config.yaml
n_layer: 8
d_model: 320
n_head: 5
n_kv_head: 5
head_dim: 64
d_mlp: 1280
vocab_size: 4096
activation: "swiglu"
norm: "rmsnorm"
norm_place: "pre"
norm_eps: 1e-05
positions: "rope"
rope_base: 10000.0
rope_fraction: 1.0
qk_norm: false
attn_scale: 0.125
bias: "none"
tie_embeddings: true
parallel_block: false
init: "uniform"
init_std_qkv: 0.0353
init_std_o: 0.0
init_std_up: 0.0353
init_std_down: 0.0
optimizer: "adamw"
lr: 0.00128
lr_mult_qkv: 0.4
beta1: 0.9
beta2: 0.95
lr_head: 0.00782
warmup_steps: 471
schedule: "wsd"
decay_fraction: 0.637
decay_shape: "linear"
final_lr_fraction: 0.0
batch_tokens: 65536
seq_len: 256
doc_mask: true
train_tokens: 400100000
steps: 6106
dataset: "wikipedia_en"
MLP neurons of a small language model. Each row is named by its layer, matrix (gate and up: input weights) and neuron, and shows model dimensions 32-223. Each number is 128 + 32 x the weight over its row's rms, rounded and kept within 0 to 255. Numbers have three digits each. A neuron's up and down rows have the sign that makes its largest values positive.
After each neuron's rows, "fires on" lists the tokens most often at its 100 highest values on Wikipedia text that the model never trained on.

L2.gate1241:092183109113125157150125149147201106120139128131154143130044153138134110084167157121113128069078157183119167104097084114190167112153145134105142167115079066148148144165047158172104106129168162139192142091096152109060071132152132139176098118142127097153099102157089101180148154115105093132096154115066113122161142118103097086143123129203175148181113174126110141133132116163101136120075097155164138157145095199127130149179155126137157094130088107153106063078167095103138151148043109096162119104115109109080097139127167139115092125139143182138144133102111108133140157115161120081
L2.up1241:132119078114099109111072042100207123177145136100123103113155143119123178131085091123212135153152077097092156149129121140057140098132147128136121184124079135117076121159062145145117149095143145072100115159120123180143142115098087118106139115166133130142054163112125199147098108137164120167208126111118146097134133135172165080115174167112073150107118164162113085114081123130109097104076086155104047123131206146061131185124144142108146147107105104107081125129167162147153175116138133122097115051132141125085116098119149177151127096138092121031091112098115071174087082126195128106
fires on: " cont", "'s", " expl"

L2.gate685:136121129119136146170145115199126105176155124119106091091188122183157160201165038118128125125139193171127177095128193145086064118149152183074113093201117125123113141113116123130070112112153192088119105162129128155107049146130165065123115172141072167145076138179123125080131124099120166127104150147111099112056190160123178149088081078092135126123111218122158119171080139161112133095094159103145089117125113072158132140119110145151152102128096142149137156115071129081157150124113065117133104118072106120089083122168112167143150140099153129181136173087091137181133177137103148180
L2.up685:155121197146106156103118105148091096169110158119110099083183142147126104184143084078134159155118101098109130131179146074117090037175155103116123118166099115121193135095162070137156162075084170100140108160096117128129117103158108128094191095065167096143176167136159150111130056158152154189212194149167105112114138131132160134164142126143165117111088185073146157099065122150112108063193126167101128097144079115090173138076146092117119147172138075123101065167118164134116169207132184085087161113165140173097105096147137071172101088173097102145157126137119137093100107131098157104
fires on: " trans", "ur", " rece", "cri", "ort", "rans"

L2.gate841:119144137174162080164132095138111105153197104173068133090155100142117122142132133133110089167124187187151107128142158123057100105102109119160156093104091186077126096079196152129155162152126142080141183138138087148165126139147105157186162090099126075170115172127167113126102104080121126103153158164106154148105143081171134094132095108162094146171053078154118147110074109145079166096138122101125110145162154145106154132143105172162109154090230160174121071104081202104115070084154207169093154094123093144071179148129138171168141143159096118091158100100127191083096136101162169101
L2.up841:099167145159137114179102130113142143077123160144130056142095188122081109177094150099112083150092143162166131167117137156119075122084121136098112111101104127133112081114164035152138136153087118137189094104124120121164118187119052086126126131149135125142160131139182097189098171152166078107114132142121113155176134093100124113113127126117117130130095150119149163154136101117147166189066111129103096160157091124153184144129081065057112156093085156103126089107153127147073151158167174186102131134165041026119141138140097119187165127111112119155155119157188107154107181135180137168
fires on: "o", "r", "a", "qu"

L2.gate290:082180103172091138138096164139154147153135096121148127158219097172102124195116137152160187164153163127049156073106141133149075144093101175109164147170156114103105130149126087121115103068116128174126044115117118030132154152164111142137123188104142133090098124068162126135102154130120147103126070138118053145145130154103176108112117169134102123111189161139123059100174128171124105145097121122118082145115115133184108099134118092137115114103144138197109131126138141096115131124083115155135110128144114120144190107083180128078149191098179113108162095158128115179096193146133150076
L2.up290:154126129142083100101144102070153179092109132156101101124125126142107051096078173139122111090076145086122184128231116156081130169177087144117151140132132122134096184074082148123122113154092119157171086153128152097138136159113118135122133135084158100130155158116126125151123129133150139143085202123170125073141075083170126134103168136135104164105139094106102159150105115140099122107135128184144082139195173152125082201120158185143080170109123095153163119073136133130159157120156126110110184069079122104071194094165108134173155141111099164128130171152091151149215107149141107136
fires on: "d", "ou", "ad", "ase", " Inf", "l"

L2.gate221:161165106138118092145133123132160148174103157189107150148150117148148144152086112072041159177087141150175182159038107080082143068128125134151101146158158096082128179113132144116091122097187090160138127102135168130127144200109118091139117131128073132203114153136169184096065108140204149145160151043129137138186124178090126118113133156093083133084141080139134190146098084168162127133131121128123119100074126134162190099101104078080166148100157128107135134157169108125071098117111185122144148142098070139142158098113144130142117115123179106131112144173115097104181138129105166170
L2.up221:124071143089118128182099103131182142056115160181154108107097084113169078103170152147064173180149137079159177120142087139149161147108132173187096142104087123074103138137134068106135105136148155179204119116114109144112166121156161137144100094164184073130084164105098146108160156169147067085145127060165140156149126105169121177133174092150102156071126136152090147102063129184083094102181161166126067132090218155094136132104130119103132153127147121039102090123134109112087143139090108153098100135110119149118125155149165105092158100088090115134094113130152137061135157140091179128
fires on: "L", " ret", " Att", "ict", "ash", "end"

L2.gate498:166056179083178116075099085143099085160181140152172098159158120154161134123155167101092104062136112148145103115170166100180143161114166115047170141068115127167108123132165117157120124114155150154127108135108126180162133141135120134082169162153122131119113169091116155094097149170120109106173092147108121101160125136103094103104124192136091118124125106123129139096215150138108143148111119115111150107115154191084134128141145131079052150130117110115129147049171097120135115114125135189104145081119145101086163147169151070170114153112074078118118121104174081070153134096100084111
L2.up498:134149082075130170093172117151151104112119140014124118085133069106144114094146105116138132156176117137170101135105141102104081113134118111092104135088087129128110154074110196164137129090073206087115086114132077173177096159073150142141181100147151120179170132137086071102135079120151095159079128167162100103099146177156158168055149193105118135156135114194088142122090204151131110122074145167121158124140075092175111114143132199137162146149142144125156083129113099136178156104150090171177168122092143142132094143131140138100077117122182105148141095177131157164058130127123135061
fires on: "ations", "ents", "ers", " states"

L2.gate449:141131193197066145122110115104180064135160075134132143133084146154120102132144142197126119180147139141097078116119141172122149086175109109087114118103120160113204146131078138117111174155137144075196089143164161174148119078176157126157073160113186145162094131148103105044141146144154106140140116152098129119106103107128108130116140065133091104119125130121134101179133069167125116168160116116114106151114097122102135082130126065083150117117161103106155065175063098113124134115188100155094165171145144108135193138110184156070080101179117131177112166165135088098136113108173095160
L2.up449:110128189101106094100088151126099072112082091121112138116159074103101155122093136165115113138161159101145168152127127187106179151127086122089180167129100097186107080080189144137115085199162138135127130103121162131058138127107137109092155151071104133110115092122083086102174097100134113124101111147163058140101107118154125156121149144037161096042174109156140128116153114134166168166190075091129100119149151109186099137189101113091147107083102130110165152132150135131108150105098089135170188112098114151097106173146129154152094121112124135145159156138137092187176081106151061080
fires on: "en"

L2.gate367:122107078173117047037066041136110123136123102160124170127095130182149156139093191101093130076157126114178121114163085126164092152093119080183120064131135141117086102102094160101127132087102122135086136115133137095128147116048125168199142152149131175122092108087165157163129118147173126069173184142150169046091101183152132105107158147145121070148094072114101142065119129069157111126132109092093118172115146145130176178104154183225109169167100145131130171090169151122123225150172131110129159097132103098118105100157164131163130122160167156119153181105101139171146117113137134096
L2.up367:052099127127129185106111085115104120162176155133090179151102125117082153132162169097146099098087137130130159133078140167160100182184159126086122131123093120113163157075098153125122157126125165121134085130083116026171100136142138196139161193090148174173138119096136123148148165086115078110180144167126159102146151191135123165171118099109144153138117106143137103144129215098181180058138091190157161155104164151082210114110092098094055070113173143136094127121058105091126150145130130133173167152100054113151087136109107143086105164150067137188110158092125150094102131095140107061
fires on: "an", "es", "ro", "y", "yl", " mon"

L2.gate281:200150088158128123103159101106142152125157128127082158133068120144071062168064105113029127122107131083165114141104150119127137103124111137146139165130165155070117130134087111154116150082163136097163108108087133140125109056147174129140165152198131146137107109107173060168082197085123110153098169088155125158154116119126117149102139132153100120115123140140080173168107098127084151118106048150085108170141100153150126139147130092155172144086129152203054133095116179130141189072111103130126094108135116092088113124175137091119083090124116123082076178144121134124088120147171124149
L2.up281:129142114127134101147131169082171122080114161154161106140082094094112166138096103185116066121164147094069143109142083050141074156108085117100082169121117121199127163134144110080104131110118156058113112111075104218130098113142172073128175171147115146136129132101123111158155136108079129090085132123149069080147123126117074139151083159106143109147107116155104150124131154089137110193109143149090127135121080046187111155088115027139078108131187113107136097127072127157115137132061164089171147128189144199148079050065124118171145127098100145070134118169159119089142100094143108092
fires on: "am", " show", " stand", " ill", "ig", " sit"

L2.gate478:093120103178139157072129121128141044120137111080110115117146095164117165127095084062090138106145153136176153142129083183102102114148097195120109137136111142083085117092110155137110158088236172127138141150170111155144109116138100155110092125138055141080112082132151093051159174162187115084145190152125101100118102105109120134159146148146085147146062108118093084157157130110133079122086107071131109161095122130093168137148088135160128154166173078149202151201144132109098169167124104101158138062153121187097078133126072097094102180101134196156106196060075113146137146119214113083
L2.up478:112095149145155157175139111205071126157106167127174117150110088120080078206158122090140127137113142163141153152142118106102168117133130167108173126160138083140181121088121067108151159143129128111129052107153128124131075118200143168100136145089137159101097075063148184094061101120125119202109067120132128140142130166118149152075153129162135107178162085146146096095147154116090126145123130145103114144122116120134134121129139078132148073143093162165130119128099091126132108088075144161104135100144141133168134170154106143132185137186090173194137134098111121132110163105075166115
fires on: " sc", " Sc", "\n"

L2.gate519:191151133130168106132125146092127156145127157096116119123169100171074132110132194145163118097119157103042173120164108136106037194085140131128117155131074163084110107126099123110123040139173117153106062142161173134131081143131157132115142117110149141192061098173181185126135181137126173100111171100104117142181145099173168090112165156125139137163122120143144130115080123138192150130126079116157129069098128107227222173102106131131100096150132107114150133162085075131109143151094181124110148085158176102113071138105131140102144126131148167121099130106123116104117188129137154113
L2.up519:072064152156212127154118068142096060189102125124160103108089135085144140123104156133077098075139106164122131171100176089114183135129119086100099125112106128170128125117135107171101125179093124091077186117124112150109116086102121160154124115178136121135149114127093141119146160153142078130143175108129186120056165110124087080059138097149149145147131159097064133084180102070093114095164134154078137120088134106165148192114148082204112132171107092151158161120117180181140165114131178160128098182143067103124084125131128152102160134171118144149166171147111178085123088090066164129
fires on: "ur", " Mor", "os", " deb", "or"

L2.gate407:208169124093133094084162141124139161179126126113121152136117164156152164154124102104127170062059106132132115174125122161102128118193120130076132162087098129088107171122107163110141149148140121097094091087141132087139088151093111115130113152087110096107110141157161095150102128086118115085131124110132119146114137105128140090092101151050113115056102122153083128224125107121141125157132091137124146125099198155129163126117109109098089152119147079106127188097116117128111144112088137109134078130112157080152176149086111125103155087117127166150162095090136162171176117070190143083
L2.up407:145126134162156148103147172091185086126104174128063172122112129192126143166136072201171151120163141129116080099134105105148144105146130116173106043052109152153088098096154173116155105138199212114143148126151137091136087149084138078122160123127134091125144117088073106134166124124127109130106095087080140087087104132115073117097115157164107115085120113136140104124118175136181173146162109127122122142136119122133136084091153154135183127121125081133127106045126140108091160069115166122142125136098104095097104082093119148144137106152141156092160125085107123167159179055083136144
fires on: " of", "ower", " Time", "as", "atter", ":"

L2.gate659:171156096127120164121129131124109096155091165123115095124057054136142110091188098187106115116123163116125135149100139139098123088126163215166122163139105146123112149191110128080181122063203144087183159146165131133132101135117106061064142046146151091114107108098089131114165160088132121123073139089177168127124133131190141148186094122138060118097078143124137134039129088178117151145112138120132100171124163146173158166144078150120106112120131105140147082100090146087141137155104156134147119081089098119155169116108181171138139177142128192137098167133175138159136149190108113160
L2.up659:145084120144122137155159095092107130156141041049192140113157094121116149117131100107154121112109125117116107116132108159109083117160151150152113126159139161098126109152186131115155153077151074175098121237146183152227130118106172131165095103177113126122104106084105150119079173186061107183061171161157097174138155105137084086162143085158114104217142108138122153148156147057153087142106172132090081147166104145183051100081147109153117130112123152153139158148103119155181160087096147061100107108141107177147088156151138102164090144186131142099155109069204131103106121155078137068
fires on: "ant", " of", " ill", "urs", "ural", " spec"

L2.gate1145:090118147151161089111165151155136140108132126169126147105029161100079128106089108128153173165097119093152143117111103187157084171126163121203147131167173140160158062139114195121079132132138107110147131110119146108129120122204163142148134082115072084147196036163143072156129140132105136179160140161146119114090164139125131123072168088108175113109103180074090164127090135134170119112126131123147181086129095123120163137145161144143189117132092139098195129140153114147116177149095123157126111163116133169082131174129141169107096111144170233137098135139136131098117129134115154175
L2.up1145:168112185146084110108125084139094140103064102150118137067147098135145082137123128158144152188146104138160151134110113071105174130104078183037166126153087143107181138146186153163109109113120158126131110196132178135176115081161140092131177169117099152145143145100109145080096178099109220200165109100131164075118114124155091165201060149169093185138128129091166088094128086093186176190117113106103130142126050139169171063158141113112144136125110142163131120078108137141163121126156176114110137103096099093070125120162101163146032149101142161156091176129157144130114133148067108140
fires on: "e", "ry", "end", "ise", " go"

L2.gate813:114169126230073093101128128071190092051145164081091185146040107150112176139148132111122118124115159151141125107085173161172099089103145160178111174100101097089067104165131100060142140094144143145148130136164150108144149084152164098109154104160141142146145141069111141116120098130112130073152191135071099153131141161131163096165131134126159080161129101124133131096156119142171102118129157139138153112075093165141160147125092129150110172113122055132145102149133141160116193114126130163090163098118133125171140079095135099140143125102081127144172160122123142162132143111111110182
L2.up813:095200180123131158052121031080131106119160150114103124154133079131082176131092142093136088098152106132151097101127116138101153085116136118150129197078159184175125159104118135101105140077160122124114137175132167162111163098121132149144172132078119129102109113095144110124106075147177112180117158139104108141102166128103102152136144099153112125116129101165115117104082101148166104099125170095127113160153102172074177156085092187100130101152109108099172105171162178182080161069100153137118121088136108204204188137110154149158108107107143091155146166127138152099130101133153129131
fires on: "os", "ell", "es", "at", "ook"

L2.gate837:127194205093174099061137140155101147147149140112104096131128123172142146177134066161203124104156174175095138163149162087135138069107160179130128129167151217143113156119126144085066087088170105118132172175091122130126128125105104146177114112106128087186090154176136158132106147167171131072119182137112053115179109159079146073169122110190120094167067096105130161070134115160167140158150130117093065167151126094154132224100089067125079091110151100141135185131099168154124139075100153124153096148162147107133132141162120161152120140168121146133180162086070142120082113132081106125
L2.up837:186151104067099110080156101114104170078183083162151123104166149147140104154199090205132121134103121086115188129095148102130111135138128123132157108076177141149076064104144095115137122122102172169141153197115150089174139068123137129111096107104174088071146125143112079062153174129048140136099081161152178138194109088130120124131150091123046122204077113142091090152159132153180111068091145110123137138175110111147168138062125105218105129146069088071103207151097103167122097109129134119119112117151167109120129089079101199107147132157131130196159134140130090165095099135132106124
fires on: " init", " offic", " stud", " den", " spe", "urs"

L2.gate326:116154168120123139122116099107146081108190122156137143144156120183070144143161119157193135116190202140152120116147173081124081083109092092129089128127150103157098138174108125135097129124122061117165138133140138162143191127184123133158147142173142167105140095143139190118153078145101141139184091109083110138159115120078133170144135137119163119116107115142071107094164140191098149098165126119147083092148135128153104148146099141129171206095187168100122120140143113080111118104187095120102163123188156097147158067107204178146146135084052104078132124132157118169086154155175109104
L2.up326:145139100119119159107155113099085099072134061110118146111104088088110155059099074075184187162117079188117167096146148091149140111082125055087111132066123146136119103101107090116093094123127077104193112052177187095137191090127070132136108168123133158142185140115101170142172094141144139090091102117109119121202171140127110108098186187162134125118110102119117150154097139182101131053141106133124185164183123095102086133153131151138131142114120119029157149123088074125134072087128119122151102125183129085148136120129118165178139064151148133088137152123109137114103141162168127117
fires on: "a", "ak", " vs", " Mr", "arter", " Eastern"

L2.gate75:045083099167122090145193099100101070113090107076141172069126088168102171137110134105142177114117152112195175158084158078123114121178133058129121191137128099130057117124108218107134116143161120120140172121199135126110153089128097126125155153133112064145098090147136160136122147175125166087105181150124085122149139134124153105144105088116092109077054062068125168121082139102130159089115150073155088160146107129148133139125082165129137141144146067069155120135112156146136115111094130107117136131133182127139119100165075132112087131149174058124158162149151135098122073136144124173
L2.up75:103073093116148107134177143138158150152197136143086167137097172139114095115161117127116052129111095151119152126127192153127101061114096141149034161160167139168126111121090093129185163174073134135172115119126109102104106109124136165168141093110056156148113082151131094116174114090143091152129166109142125128144166122124108111182172107142118162167091216113083175075143110175126123065122166171127082180144131131101136132166114114190206123172134136091174153152084134109099155128101074084142116136078073106177182082133104079139092152173115122191078146218111092153120129140106155053
fires on: "om", "n", "os", " or", "at", "ual"

L2.gate13:084181142130156121147135065127085136151134075142125182104128130138118148141193157098196133143154175149097145159125161153092118168145167104142113102185174164120124103123130156120061116070138096106127160105123134176162108133139108095154121137075122095128106122083174169110113114136117152140109185098140066115133132101160124156155067097131163117128080222122067118177181155142155119144140164115082124171161148171147129164135186099142182095191094164108134112086135119176134113124155063144107095072125066121138123115116159136090146116153122111137145099098070149133151053134134154126
L2.up13:114181107178134103121122167062146140040102096205134109123126141094090152146130159170124115142183107078123142108121167112154160095163106172168215131146101115112138142110136125136158066129159112111139037086141036100120055149111136107106115144117123156117107136131174133101160118122107117142183124111127151128185214129107061118118193079119221115136108120194072156101132118086160097139133101110135126125134128076111153182096150093103120097118134127069099106156101167118132148191089075133088103086084135139141142166159192143117162119145078188133159094163162152068174152127164125046
fires on: "ed", "ered", "ac", "ited"

L2.gate1120:141137161093165097125202053132135149121130135111109166113093076145147117169120131118197167142152104104155165098104104091166103101203106180094123123104094118140127141159167136110149077146143107168214169158067129086094120078131163164170131150163084126136057119095121131153095150110097099134112158143141069097128103096138162095108112104152067106095117081111089188108171109118120112183088103189115154123128139129120100181136087180103140142189177122155125071165110129094117123110122137100146124135107098121173113126115114171103119130172169176114143136153166117219132183098209148053
L2.up1120:106139091082107099110128168171096106135072070185163073153060100131122138139138115090090146118150127115109173136112107140111140127140126189134115166152173172125118165124119101097144104086165121131148165104115154120108104094127152126201123068112114141102159148130074134144085142100144151179124126124146123146075110077049144105141172132134062095158132081169150150081103164136131123072076050138169137166155114100095157157096141154115119125123151122120177165056174182082148138068131116091143127119142124141207126130076134104115147110156103176220142118137124076094065081144100138183
fires on: " stud", " init", "amil", "arg"

L2.gate660:100123149126150128115079129129120146160151144145158106106094137183087102138172096129149128152100144080163116110171166151111112045132134114179139159074151099086128144169120132196130165131098146153097092129156088070123144090089192159103203118122144118166072127143127136086081157142196103138068173038116125135088133103135202178141133171149132127121129115139147114162118147096149167105156156138097151107115110113150147131149097152143169183190128145145105128117110211095083163127184088103178122111190179109161098098135117151059142190147086113121144087088102175147078101147148124171
L2.up660:144106172150157111157101133148110103147074089145151100109132120101125069113114114148158106135081109152149153089087035124124164117141151122194098144075106116104138088073148124134103191159195103134147091131206080132117157152102153100130137184085082106105177180142131150118199113133154175164140091191156153165089171086096092083061153091137109077134088093128123081163113132115194112100146157124119182087161061167122151094107090095112147140121148095130165097122117153129133110128119170148145103169180113135159131147106082069178111150131124117126073100168148097138114114102143132108
fires on: "es", "o", "is", "p", "as", "ar"

L2.gate643:164153161138164164107162108125146168152113176114151144116181168128092119091150133159148139114078175151102181140088125129130158129105143122084120088168157099137128143133086072132072128166126137083123152154151143095173159132135143101095081123148133097079148180126211098074100140092070109162086114093110120191167107145165062155146086124083143097113111112166140121164130125084178167149107054153137144110109157163109169141153152124102147147067153074126164086071168120149204152099146098160090167101187132171114136094166157069111094105104131136155128095171110082201139214134135176125
L2.up643:115063190150142170159142052184106145134136151124096156099125139134120074040130102125143051105132110155143101203148080079106177084133133125154070126098110132152175148073101091141129103136187122103073107081093103093168073079140139095131094080158162128105141090112148075108089161120137178162111120126169118089074157164158041165132094169142133187192117153091089112128162143101100133141093153144136154154153152182134167155143196157210118049155082154090159153150134192135100102099161101127109106188110135147190151116173135150134119124113138162169113099092115106076139117132077120178
fires on: "age", "an", "ing", " go", " start", "ly"

L2.gate106:173067127148172077109153094099134145150153114153125091136174140108134168196134107152163153148084131112147136143077098119133088123141100134073161133117121066066090113177187099117095116128118079131152068078134129135124154133172125191177153165108125123132086142159184050110121149106149119126125127172104158180175159138174120191119114069187110130059060143126155120048069075128075163154085066117143128138129132116242090175158053063077118096115110136169172159156114105151129123140178154135091108176119126123122146139109116112134151159094141129170096144096143173114155107161139160120
L2.up106:148119187128128121140152112054160105117085082113141049114182152182077097167162134151121064200117087160117108116135116071108127111120096194113135104148146123109038134137134162097092136164082106077112166139120123146117081095086126087131166157143132144105180120134180118111180144151110123148172112168068117153157120181143150148098089094087103181164146145089158169139094134088125186118118128105128125122136169114089077093133123096085049100144121092088147106169109117132112138173121074130169157112150149096180137079145147077080124100124061078088115130119138142165138141030140133113
fires on: "art", " He", "ant", "ext", "ut", " This"

L2.gate225:182134141176136133117119121088069081117137069121094179160111154155080094173140120115149066167116115183176114219143136066080109145193154149132172132091134135089140090148111092110130078118141141138164123137124187142125170122106106152155098167151138115155111210156099135092148159201149136143197137149123093104125115159125130111159161122104077062129129108148157160116161101076191185150142133138168148168117102154061110121088118136148089121097120115121147167121136108112121146140133128105182160104108115096208114136164131160096155150154155162102142129076147115141087123105141168147
L2.up225:120114119088128132122116146114122111074053145174155224100187151100105132095194094138136131131087112125122119107143143140144115116133097111175158091137106092225158088164147202148115131141123105106064105101060147099152117135147057090116146119094177119084145167127140113097146083160091132140108111195130092149151177124109162081208118106141119079151127080194076150118198107100099089130140144106160154129132124123109120121140124150090158125131113063028141084140128158149120115157063100109113109114134124132102112106162125151168159112111143163127146129183150113147133085108130131174
fires on: " there", "res", "re", " There", "en"

L2.gate267:156173061099131113131100111197063100145123148142161156166155058116148138102078058161146130132065136122108107074110125098141069209099135116113118092136112157118121127122124151117165147164123098102136136131164142118138128152150148056096145163171225116078127061160148064150065074136142120152064150154091080140133182141133109173133121179123153086127165090063112128131129129144192104160078118133148134146152113191144085097198128142104169142082163084109110094130098159172089152095148139178117115129099071152129081072084104174189171115024143117118044115110131157139113142095153115118
L2.up267:146131110172194155118108080100099152128130087124156142121187146171131095121085143138162139095115092148180060172082183147123076168117133134115143136116145176085155104088088132128166131096093100142124125135118150116097145171093135184133150033151131096136171074101150125146111142162124156049105137176155075116091093105099189071167079127184090133105167114106126107156132101173166084146144096164155142090128167123174109080145159194124143097081151130129107122099165142134143179138134089120069134129187111176106141166157119130093142125133108124127097126096106215112110114094087110065
fires on: " of", "am", "ok", " List", "abit", "der"

L2.gate606:046111088132129122112119130165142152159135066116160137149086170109146101158119096045119124173106158127175180186099112109145133138104154102209084164162142141093159095164141118107098098103153147140150081157183173090140121105112127123186133163134099110083109182110142133155117100168128112154091195062131131126103094184114075126102110110107121155128117140151087095099198163155152165115130096073112160119147134112138102192141115114137160112114139179197159176071082128119088132161141117091147135098126125120128101138076174109099042059132139118146134120128087125160182140071169155092
L2.up606:123056124141159136115164127117145136098098075159068107123098112167208174108103144155134108137175121115158135160130120140116106125125076126098176067095112102166114147187111172175108171141132090141179129173091133110088136108149107077182154125173083172112096176128130095127103127080107152118102150150120112080112093070136125132126113133162193088135136116103156177157138141132147101090122086130130095103140119094113096087105107134119154138131140119115176068096110151071144067133129167126044169147144103194171091174133093057159053102121120148145164111153124126088130154113071122130
fires on: "e", "an", "am"

L2.gate458:125122125132123111176127134124117129159143151148144083106103113178125156139103147115159101116111200125134160205138158104113118127180134063114117148143126134125114144107095090091158155173141082078157108107113115105100133149166171070125121143171069098145121081138109149081086204146132066153069170121109161107143093098104065184156106079138113192106170087073147109146126127134111165109133103161172176072129106133122153172109122147108081094126157094099156065136188085187116166082169095175111179152118153124121134117137121119135097143094114140115126145076109143076087110130140091146
L2.up458:138083073076142135127115119112111146039080080165148153121150179132126099135192185153193128155081110125168131063118126155128116176086087117115106138122155151127138107115136144129148141062088128146134118124131112108178116143090157097112112063103163142118113111147164125191122203219108098157108187091126155185142109088065181134119139108102164073169124052202163170120128101136126162148146111096162160131179095111166121144081137118130127160112160145104130141119125144093099129119118096097129166135131145117161090127109100126090080194093143020156136130149050100117147139131139114116
fires on: "sk", "h", "ch", " Hall", " Rh"

L2.gate956:139098156124207081080153158131150164125163147121133099128152148179071141200135143060160146133124140124124113096152116121096081127136121151071202137164121116143141135115102072141132161161212124144130108160168152146125082221152103121113138153124041166139115147168206142144109061153147135166131178178116115152128166182072147118151139107134171106159156100191097103142117141149137120106113126133201086184113073139130141093157101107116099137179107105096123136117132139098113080179154162119118126125166102129143134099172098128141142030128089140136128158091093138143077088113174082161
L2.up956:117174164145115136103143183107160179108144149147160104097125189145115194104155101160160127105144113142081107172181139139123152058117106152125095145136086114056174111129118103114107132143162160056089065166181129111132120135152141158086118160114158173096154131177125118108139049134169102125126115157087108156076082130150144140164149081127127110143157166156205141123179135111146187138135158182142121124134093138130109123157067119153158090089173140096166111188108133084061113106175134106141115108164139073175217108112112190091059097138134137126148046122141093154122174155160097123
fires on: "ri", " Peter", "ral", "eb", "ms", "f"

L2.gate176:114118156125143071104129073150087117104091096149085081168083098209138148126099083140122136134102154135156129176131095166099128117098164134124133142113096105152088078132071147188101097099125082167140207066140134061141154127127102046104137143152117126128129129156153136114070095139136104135103096120131126165117149076185143135135132194147088118077140170147160181113098097154180120094140193077110077133105136139163146160100100083157133171104157107156116164111110116169094198070120095099138160077150154069106132161108144150107117117142085153106137180086068179179077131099166149161
L2.up176:173130161164097143150107173141139155107138098116109092113143169116114143123123127114185222174127136133082077103068152111152181080106144154145127106075107114136172141107132111138129139119106106120140165108162150082182148080134126121117155071104139112087122129139148138156121146138112122087066118079150146136109166089164153130066100098214109119149162134117156118196102115132102072095099096155068127077116104126155117164075052133107165158175076144117101093107190132120168189122126095145124144171142107168135141108090167095158110127138140102106143078170048141111136173134080132146
fires on: "us", "as", "es", "ines", "ens"

L2.gate847:154165174164130123110155186171142140138021109095122151131114096051140157153111131160108110129101125113107121125136134141150152146204131119135105087129143126085100146090084123148065100176145133134131139087135137067152135090135077090101108139188118157111101189134111101100141126129062082103147134085069197133124134148136154091170125196128127124154129118104136138134121180082174195201077058110118116132135102173133135199164153125146145162132153131084131155158092152134107090174178091115098119108104118109138137165163168169087113102116062145166149144137142121189108081144134158138
L2.up847:098204104130110139109190115133145122156139123141123108124112089120071144141154117194095138090183121151111145143122152138117057147104112140136123083107135082149118148164128134154102089104075111137136086114113138120085146175081151105163090085177161115086189122102160103156140123149140122119197118125154121127083076081060123062137181130147128132055125061079193122067101141133109116158135159193100127109101198105181090155145192126097179166164146144098125145086109134133108130096149142187109116116092158116127162164132185111073191092176108227105104135061135100150121133184116105121
fires on: ":", " to", " of", " for", "ited"

L2.gate1207:129151136147184106119107132116155119110118117157109100103134101120142136101130151138125194159078170155160179164141202167130105143120096134120089140101070126118059117113169152117096100063110117119100151123075122132077094115124056063151177112144078167156086172116193130141127092143115105159085105088117163136142095108122136146138133164176056140146127089190203090054113079128143165155158126136142108143159139165114086138114113136133137141165127141060078146124162151166123185131132184158127140115167085142157206169125130153105123181115143139136160083156132125135113149147131088120
L2.up1207:167163078107161180143096127193142124133126117125129098135106161106095147166179126111103123154129157082124175092164112162106109138113087199134132139119180175119134128153092096163123101175161128082139114170080079147128118126134148174119119135179138160105097095106117117115132137077079096146070121106125095143110133093139049178172148164180164128129126188138094121097062121122096123113085037141148129027108132141140092204139175122163169130138154161165105151133165109176195161073151111098109070130147151167077172133155102054129184159116136120169161109143116066067112128147107118124
fires on: " prov", " prom", " comb", " mount", " reg", " invol"

L2.gate910:125113089160046153126091082146117099150128072109072092081146117112120145087070111138179055114145149130139126075128092111115117119130156112146132112102147170101144140166090132102107098131181067147137099106173096150116163127140162163133107109153091131194108133125101098122140078117222111168052094148174096110070178146084115148140147126150076180141085099145096132101152202114092110125127144073087149115153128159135174163160138161148169075125109131158182137165101080133100167060147112130160104158167128096167185135109170109058085109134147171164094194102115074103110106148148102110
L2.up910:123119120105169098149143113126137089122185110127164123110155171076195114129125137143109076131109129154099161055107137094111110144100080086126154122108136091142158088116140131142171110110135168202152132089143125162175121191084121161110119158127139173167161112128107198113200154093113106109138069098199117138134111111174117197165095107109149138139115154081089164117159101131092070150133167078139138136128066143159126173150100179141129142097106136148121104160125138001137068138156126165139137134092120159128123092098147136109089170125126133192158151115145119194072179107117114035
fires on: "ac", "ec", "ur", "ement", "uc"